Weights of a small transformer language model.
Size: 12 layers, 2 heads of 64, MLP 448 GeGLU, vocabulary 1954, 3.9M parameters.
Training: a variant of Muon for these matrices, 148M tokens.
MLP neurons of a small language model. Each row is named by its layer, matrix (down: output weights) and neuron, and shows model dimensions 32-127. Each number is 500 + 50 x the weight over its row's rms, rounded and kept within 0 to 999. Numbers have three digits each. A neuron's up and down rows have the sign that makes its largest values positive.
After each neuron's rows, "fires before" lists the tokens most often just after its 100 highest values on Wikipedia text that the model never trained on. A number after a token or word is its count.

L8.down408:555462493499470551507502427525490499591458543438576515535493448449519495459577461487607567530452456472490569590399438483439554493543494531579493459501590422440453492534559413545394482521476426427502437383536615548504450480503458426516527434459434543529521463546446498500487443395476445576
fires before: " of" 17, "n" 14, "ly" 10, "ed" 9, "qu" 5

L5.down346:513535452508510533506487442548439599526518465513529495422569386602511446547562484390650492459574464429471386540576527541522516575466478549542456439567517482477538521588478523520568482565482554473442545606416444551548547558463494511465571519554475541452447459428493455559440428523507486507
fires before: "\n" 100

L9.down305:471488563362492523568419473535437602449508487511455453561467426541468489557546418412403493449523530406552550500492543539502496493528534481493557525460530486521517424470492537478458442437506642588435541527505453488519541346455449457464599489488490589496467515525511501473558536501467438531
fires before: "ong" 22, "t" 13, "-" 9, "way" 7, "th" 7, "m" 6

L9.down336:511466515442499394419480507455516429488503483483417479455500485576589531482505501419578471371481440537483549504486569474490444478473473495507486559471523543455489480412488417475465432469539525483477477401444563479437458571450532526479424465527504553445476501445530519520505482418478426461
fires before: "el" 36, "s" 6, "is" 4, "ent" 4, "y" 4

L9.down311:520565526543562503542547507474505484575483450567575442500517537470526553493408562566507523486601405442541496457430540509495526443550512506484513518556516508497466471587539479485570492589490475564527447467588554486517448551531504527603456436436433556441578490520500470597481513420471591576
fires before: "ac" 20, "r" 10, "ge" 7, "ter" 6, "on" 6, "les" 6

L9.down53:518484445451517487494520507576557442490496517437485540449486498471536413459458450502562505554499410464498555487508600560533453527404570469563524513478491519619450480446540495448494506511597529531529535520442439442407502528456400489518430468530402572508502471460463548426478469547449425537
fires before: " |" 29, "out" 8, "er" 7, "ers" 6, ":" 6

L9.down11:478498454550384480591513449560504497561572509435501515586554477447622583510573494444711525489519536503470501553478588440528435428529412480500467526468489447539433415555495471442565493504508455447396464592477487508493463523543526486449478461443522444436485460481455489515426415498554503549
fires before: "1" 13, "." 12, "5" 10, "4" 9, "6" 8, "2" 8

L5.down315:510437516430457513553464525590522516526523515506478496528570463550528443497514487457490474496556447410517532414385482503474473510516503565434511548518454495429467480506600595515447556531551593556448559499610487418493545460584438496439471552497474458503498379547535482508537430438465512562
fires before: " (" 25, " " 21, " |" 5, ":" 4, "ing" 4

L3.down185:582560554461438559546421448485463448551456552424477484418505475557523478448529469499511515470544401384510658503533555549521520489530440500459485581524521536493525435549445496491495434479497510519524556444475532561529558497504533551532516459525528477486527478457563536366444552564469453526
fires before: "s" 10, ":" 10, "ica" 10, "el" 9, "ur" 7, "ony" 6

L8.down35:517510466469516525480596428481356493459501507481487505506487635515409453485546439515496584463577432420458488395571445497486463476508464525443494575515520421546429561607563570562430460592443494523485549509439472513518525522514512412576568535509443413496475513518540539531552416465425443528
fires before: " the" 24, " a" 6, " \"" 6, " it" 5, " they" 5, " f" 5

L8.down370:470459420502558448481539502444515535582488446342575572510448433572514541474547521434472461495508561527525603585482506590545501476565599484511564430508579481501513490446575481553485540518627513594422538559529372490488553461550455569517425508583506498491566569530538523520559504523558485459
fires before: "ived" 22, "ained" 10, "ain" 10, "est" 9

L7.down7:450489454512519474544385496497391525500503497488428598603490411482477459516520481560509456505521463385464432611509527495483461525456591540518532488446492543471489543438415506485465530522473522592606511543587433476429571428520552539437526522517518525508428552473525523481520585588390501504
fires before: "ent" 13, "n" 13, "ved" 8, "por" 7, "in" 6, "age" 6

L3.down89:521462586601466641463408548409483506491553485494505431495567514410452473547490552543451544416497486546521523478446519537490502505648541397518563514582509449395502487513510435560552500472523542529439594456545586513521458505578519576571518424443609515409442546505507473522520539432516466479
fires before: "\n" 28, "ur" 7, ":" 6, "as" 5, " mat" 4, "act" 4

L3.down429:520470573535565507555500484559502427461498433524511538619512530495517470556420514545491557443482472642525515449561544510445524456581447428534417444498522463460383492494586593440536408513450477513469531424507523478568467448591493449609485487437491421507534463480496503459496487618493510494
fires before: "s" 64, "t" 7, "A" 5

L9.down320:456490602483572500537551576525466515516490594450593527502505499561579510463554465609564489497523499536536615519397495532601571457492484431483504486459575457491525508529533473568469459505468434494524475441517531470439530458523507561474584485459465519527577491536501522487509488616531458443
fires before: "0" 27, "6" 9, "." 9, "2" 9, "8" 7

L8.down133:484482467551599535514480504536528478536500507507533454467498494371518482474547463539380503488469453557478494459392502577554389409528554573559515620567496487534444544466462431542465461539485473467491605484542533418503578507401501495477402417480481521533491519619399556480556548540535559430
fires before: ":" 30, " |" 20, "==" 7, " ==" 4, "I" 4

L8.down423:401552529500526476462446535574534488442541511529516381430481514511408492532400500530429456529488485458564542522440492629500510483466517510472572505439481475486414395510520516602510517533512484509426560476526489553524419493440577522446514516552551489547453504501561497388546544502587554522
fires before: "," 24, "\n" 16, "." 13, " and" 6, " United" 5, "amed" 5

L5.down333:526416470514487464529506550439487462490494388484524494574478510540539465512424473542595531470468516553477472524449415536467572487525540487474459450485503448521398623461525511440489588520524477605536557608518445366467574426543527456468643451479483506546468570434516545493487533484487468502
fires before: "for" 15, "form" 13, "man" 10, "c" 8, "1" 7, " cent" 7

L5.down214:500528573455525459496436475569500466533554534494495565463498435523570517416550509509460466490485439526589482516435579522477420505517438479552508546463556507532521459476559464534495489504565561492535602503544498493637543478579435559523512564592544512570519468437493492553487496533387432530
fires before: "est" 21, "it" 15, "ol" 14, " by" 5, "uc" 5

L9.down193:474543506469437506540438525486471541531489532459455438464466618485602463597440523436498496450523480507512524467429451444564541430504617501527512510565494458536518469540448486494485422447531464540475522541579520519522516491589466523512518477571490457443500455567530570538522432464501395412
fires before: "7" 11, "0" 11, "6" 10, "3" 10, "2" 8

L9.down317:530521503450551526577509379510568450454457511503459512418456556523494496459420471496458537527505437506459566514491476530509430553439488560530405527407468464405477470465483482561380516509515425544493522552502483501414549519553471459552524517538601490542537548466520586400481546563467578472
fires before: ":" 39, "ies" 11, "ial" 9, "ode" 7, " name" 6

L9.down177:575512490520485546507518503578538557446517522451556526560552519534587448566536485487453440472485466557579466434570629348509551528520512537472567544519579547566362470502496469379559502488464441476474441436446392461526462527570436468624456542477516559503458507559524469433525465408562558543
fires before: "ed" 23, "er" 10, " by" 10, "or" 9, "oin" 5, "ors" 5

L5.down397:486419496517480500534543472499422550508455544472475552460514426506491585471468555481384574542531461555541514431358526500508571442611529532519479505524501509547521437476491526630546523568581578489465503603461513527536477535491542556505466459476482464534384565437506477598532573522465505503
fires before: "on" 15, "o" 10, "om" 7, "he" 7, "ab" 6, "is" 5

L9.down343:492450433436426451565574545460539530493427502463458548529479481470472444563523549512486566526473543535488529472567538484436539474505578414464490474536503437533476449427540468534446477499530542472515484462513500558606393564531438527560559443408508564530364496444489477621566470529501536501
fires before: "es" 25, "s" 7, "ues" 6, "ue" 6, "elf" 5, "u" 4

L7.down84:564521438450488582575477484444517553502457549538472534485465545403611489416487528476592544454621554509489492462456491487429455453444477551490432546490465505459531484570459538574508483538485550507560440416632493413481516508489391575509401547439494510499495539396492554553437432481463454491
fires before: "y" 12, ":" 12, "ied" 11, "ous" 8, "i" 7, "ation" 5

L5.down105:517456519555616490472489516557475516495451622416503572466513560522530510598602443616439538445438442546479499562554512454604508520589479452554428528535580627502449510494479465546509510448554519515455519472522390472592376473497492494497536511448432447437506478524452516565571498501495499475
fires before: "s" 70

L8.down353:403418597558528616520510477490536536546526511530519559468582538531503437548486529509521577456522494509588519458405558582436476614462550505533437541453469438481493533502532445628390625457466464508467435575547563492459511486468502434470560516486440624572464563503559473568517480525337449533
fires before: "est" 18, "al" 15, "ol" 10, "ter" 8, "ick" 6

L9.down10:532470576516469498436499425454499401468408485552531454462498477417616510557465487503425531561507454443480479458466529433472474467460511562484539487584492428432548443555474493452515612503471524540469495535406515484567445473484528541515427417466542503491453570499530507452486424475424505454
fires before: "all" 17, "es" 9, "est" 8, "ash" 6, "orld" 5, "isc" 5

L3.down276:477509481491499518574429429480495483488584471521478410502513403474441539531511515509403481453521495535521495552414571503471482509445376441484436577482440403475557450540423595515506419540567504432496545549512443542576450414468478440484471505465572525397466486489419480514404493513592548449
fires before: "-" 15, "m" 10, "t" 8, "b" 7, "ber" 6, "i" 5

L9.down56:517588476433591533488476553497482479512442519514486501464505614413604457533538412504418516477498491615530438493517444516563482594532391501453453494511526579495488481504412517551527499475419529527462496554547462462537622445525554526491529402475481565531526478433405556502457389581465437463
fires before: ":" 53, " |" 5, " in" 5, "l" 4, "\n" 4

L5.down233:476480485432449530467562470536512512533488420480637482544512419455477540478503466519527506467474524475563524537524541485504455420414495431613544477393479511445548574546476525539499551513489596501510436498490517550533446473534450601434503424475525522566595453415458470558468580476461508502
fires before: "uc" 11, "-" 9, "op" 9, "ast" 8, "ord" 7, "ach" 7

L7.down65:426487428570550511479499441465501546484576468591484444415530424479500459468431632540528536528516429488465458423475536593467480495353438465550533600527431544467513427444583565502571527548469498513538460424461549445483494555559415485479480517563459596495579464557447481556481460491509593424
fires before: " in" 17, " to" 9, "." 9, " by" 8, "ly" 7, "," 6

L9.down230:466465509575599519463473484443413504554446506491531561516479462510451492579460494482687476419562426512456413536533465412567493492582522555471536392552493472550412488531545523476588455392543602512503515515531501505415486490475422478510532505564433516525476571481457552497567496539539535503
fires before: " a" 33, " an" 9, " the" 9, " |" 7, "ed" 6, " of" 4

L3.down411:522577513557547464504483509465402518499481482502461487404451520540500533423451488455508500507603456514607404549497471415429373537559455428593482466534568450496504550534531438510508530427480427515513599518419450533461488522539505438555479466476442570522469481539476511539506480505612507415
fires before: "ment" 22, "in" 10, "s" 7, "ens" 6, "her" 5

L3.down12:514455489491490519438544525504487493601482460557498418513494536459522522515442549574424542519451555516573559507518453490550479438557510468549506542621501411508407446562415505520472479461460438583418501548632487547511457412410478523433511599526502537446447512491498504513519554510510502520
fires before: "\n" 34, "-" 19, ")" 4, "let" 4, "oc" 4, "b" 4

L8.down185:502372546495460577537464469504445553466450478521503509506568552559522492515527547500565541498499562478538576545405507549499539496487526501443423494505434573557497465518492610432510412647461478485518528538518533410515457493465462507468553478416547446517525563461495491414478423559517527532
fires before: "1" 42, "2" 41

L5.down110:413561513440535496442475414554504488514571489458441548507470395435486502493569486407417576515499499566630454524498437599600590479479549507512491523559456584390538514425462493516526481499571458523435541548442524588438556545513555480416530483601518447506499408554511500596444545550518487513
fires before: "s" 37, "t" 7, "c" 4, "a" 4

L3.down284:430528489483452436493500446499547443444556568402531488456508464475466384428511559487501426512467576538665488480578448439593498527508483412571424503517434512518559463444565516529513554455496523504488469446485501494480479512510497563488562480622427567544474482597574471476439437525506468586
fires before: "a" 18, "vent" 14, "am" 9, "m" 8, "v" 6, "o" 4

L3.down423:568515535532477538507508489616508474477441458539447461492626546479571528440550432535544493407528468637517542548413496513430467426514508557582535488386574568557540519461532557461521470511575439418552503457509515463487504572512437530450508514391491538437459410448530476595461471524547410491
fires before: "ed" 19, "." 13, "es" 10, "er" 6, "ect" 4, "ers" 4

L8.down304:459552463570439579491527372427517492474573638465463564487536569523460522425469497455540529511561455560503573514584521515488443532446506561532545549593472508447499499501517531512519493536488490561491513538518553463532499521537433555434505539518561616470474442512476426546519408472556495516
fires before: "as" 21, "a" 12, "am" 6, "h" 5, "land" 5, "i" 4

L8.down389:559528445549420574465433473461506464473458500429529567438517464529478512425460524545591581477562441533457496517463401513483513508544471502501471495522564496485542489512505526504510553444498497557496445448557513457445366460575440493476500494480493448552523678504443411470561451494547480524
fires before: "ical" 20, "ic" 20, "ied" 9, "el" 8, "y" 6

L5.down126:479430514465434488567471504563431460489511586441617508537455438428536432528486542498477434445521496455548515529569454503471451513514426418516426564519556463558456463544426456500564448505458545543592491431570521496445452496512499464454539572426560470513568461450529531399501406495414596486
fires before: "pp" 18, "cc" 14, "ld" 11, "s" 6, "pt" 4

L9.down268:435510562466471481498534527512506581546579424463568507499479420558521602483477569506530535521431467514504509551483449458518456472512436443474478550491478491483476514467590605431469504500445509516462504488572454516480478486459561434573406507558526555467510466444515549498547489461522487478
fires before: "\n" 100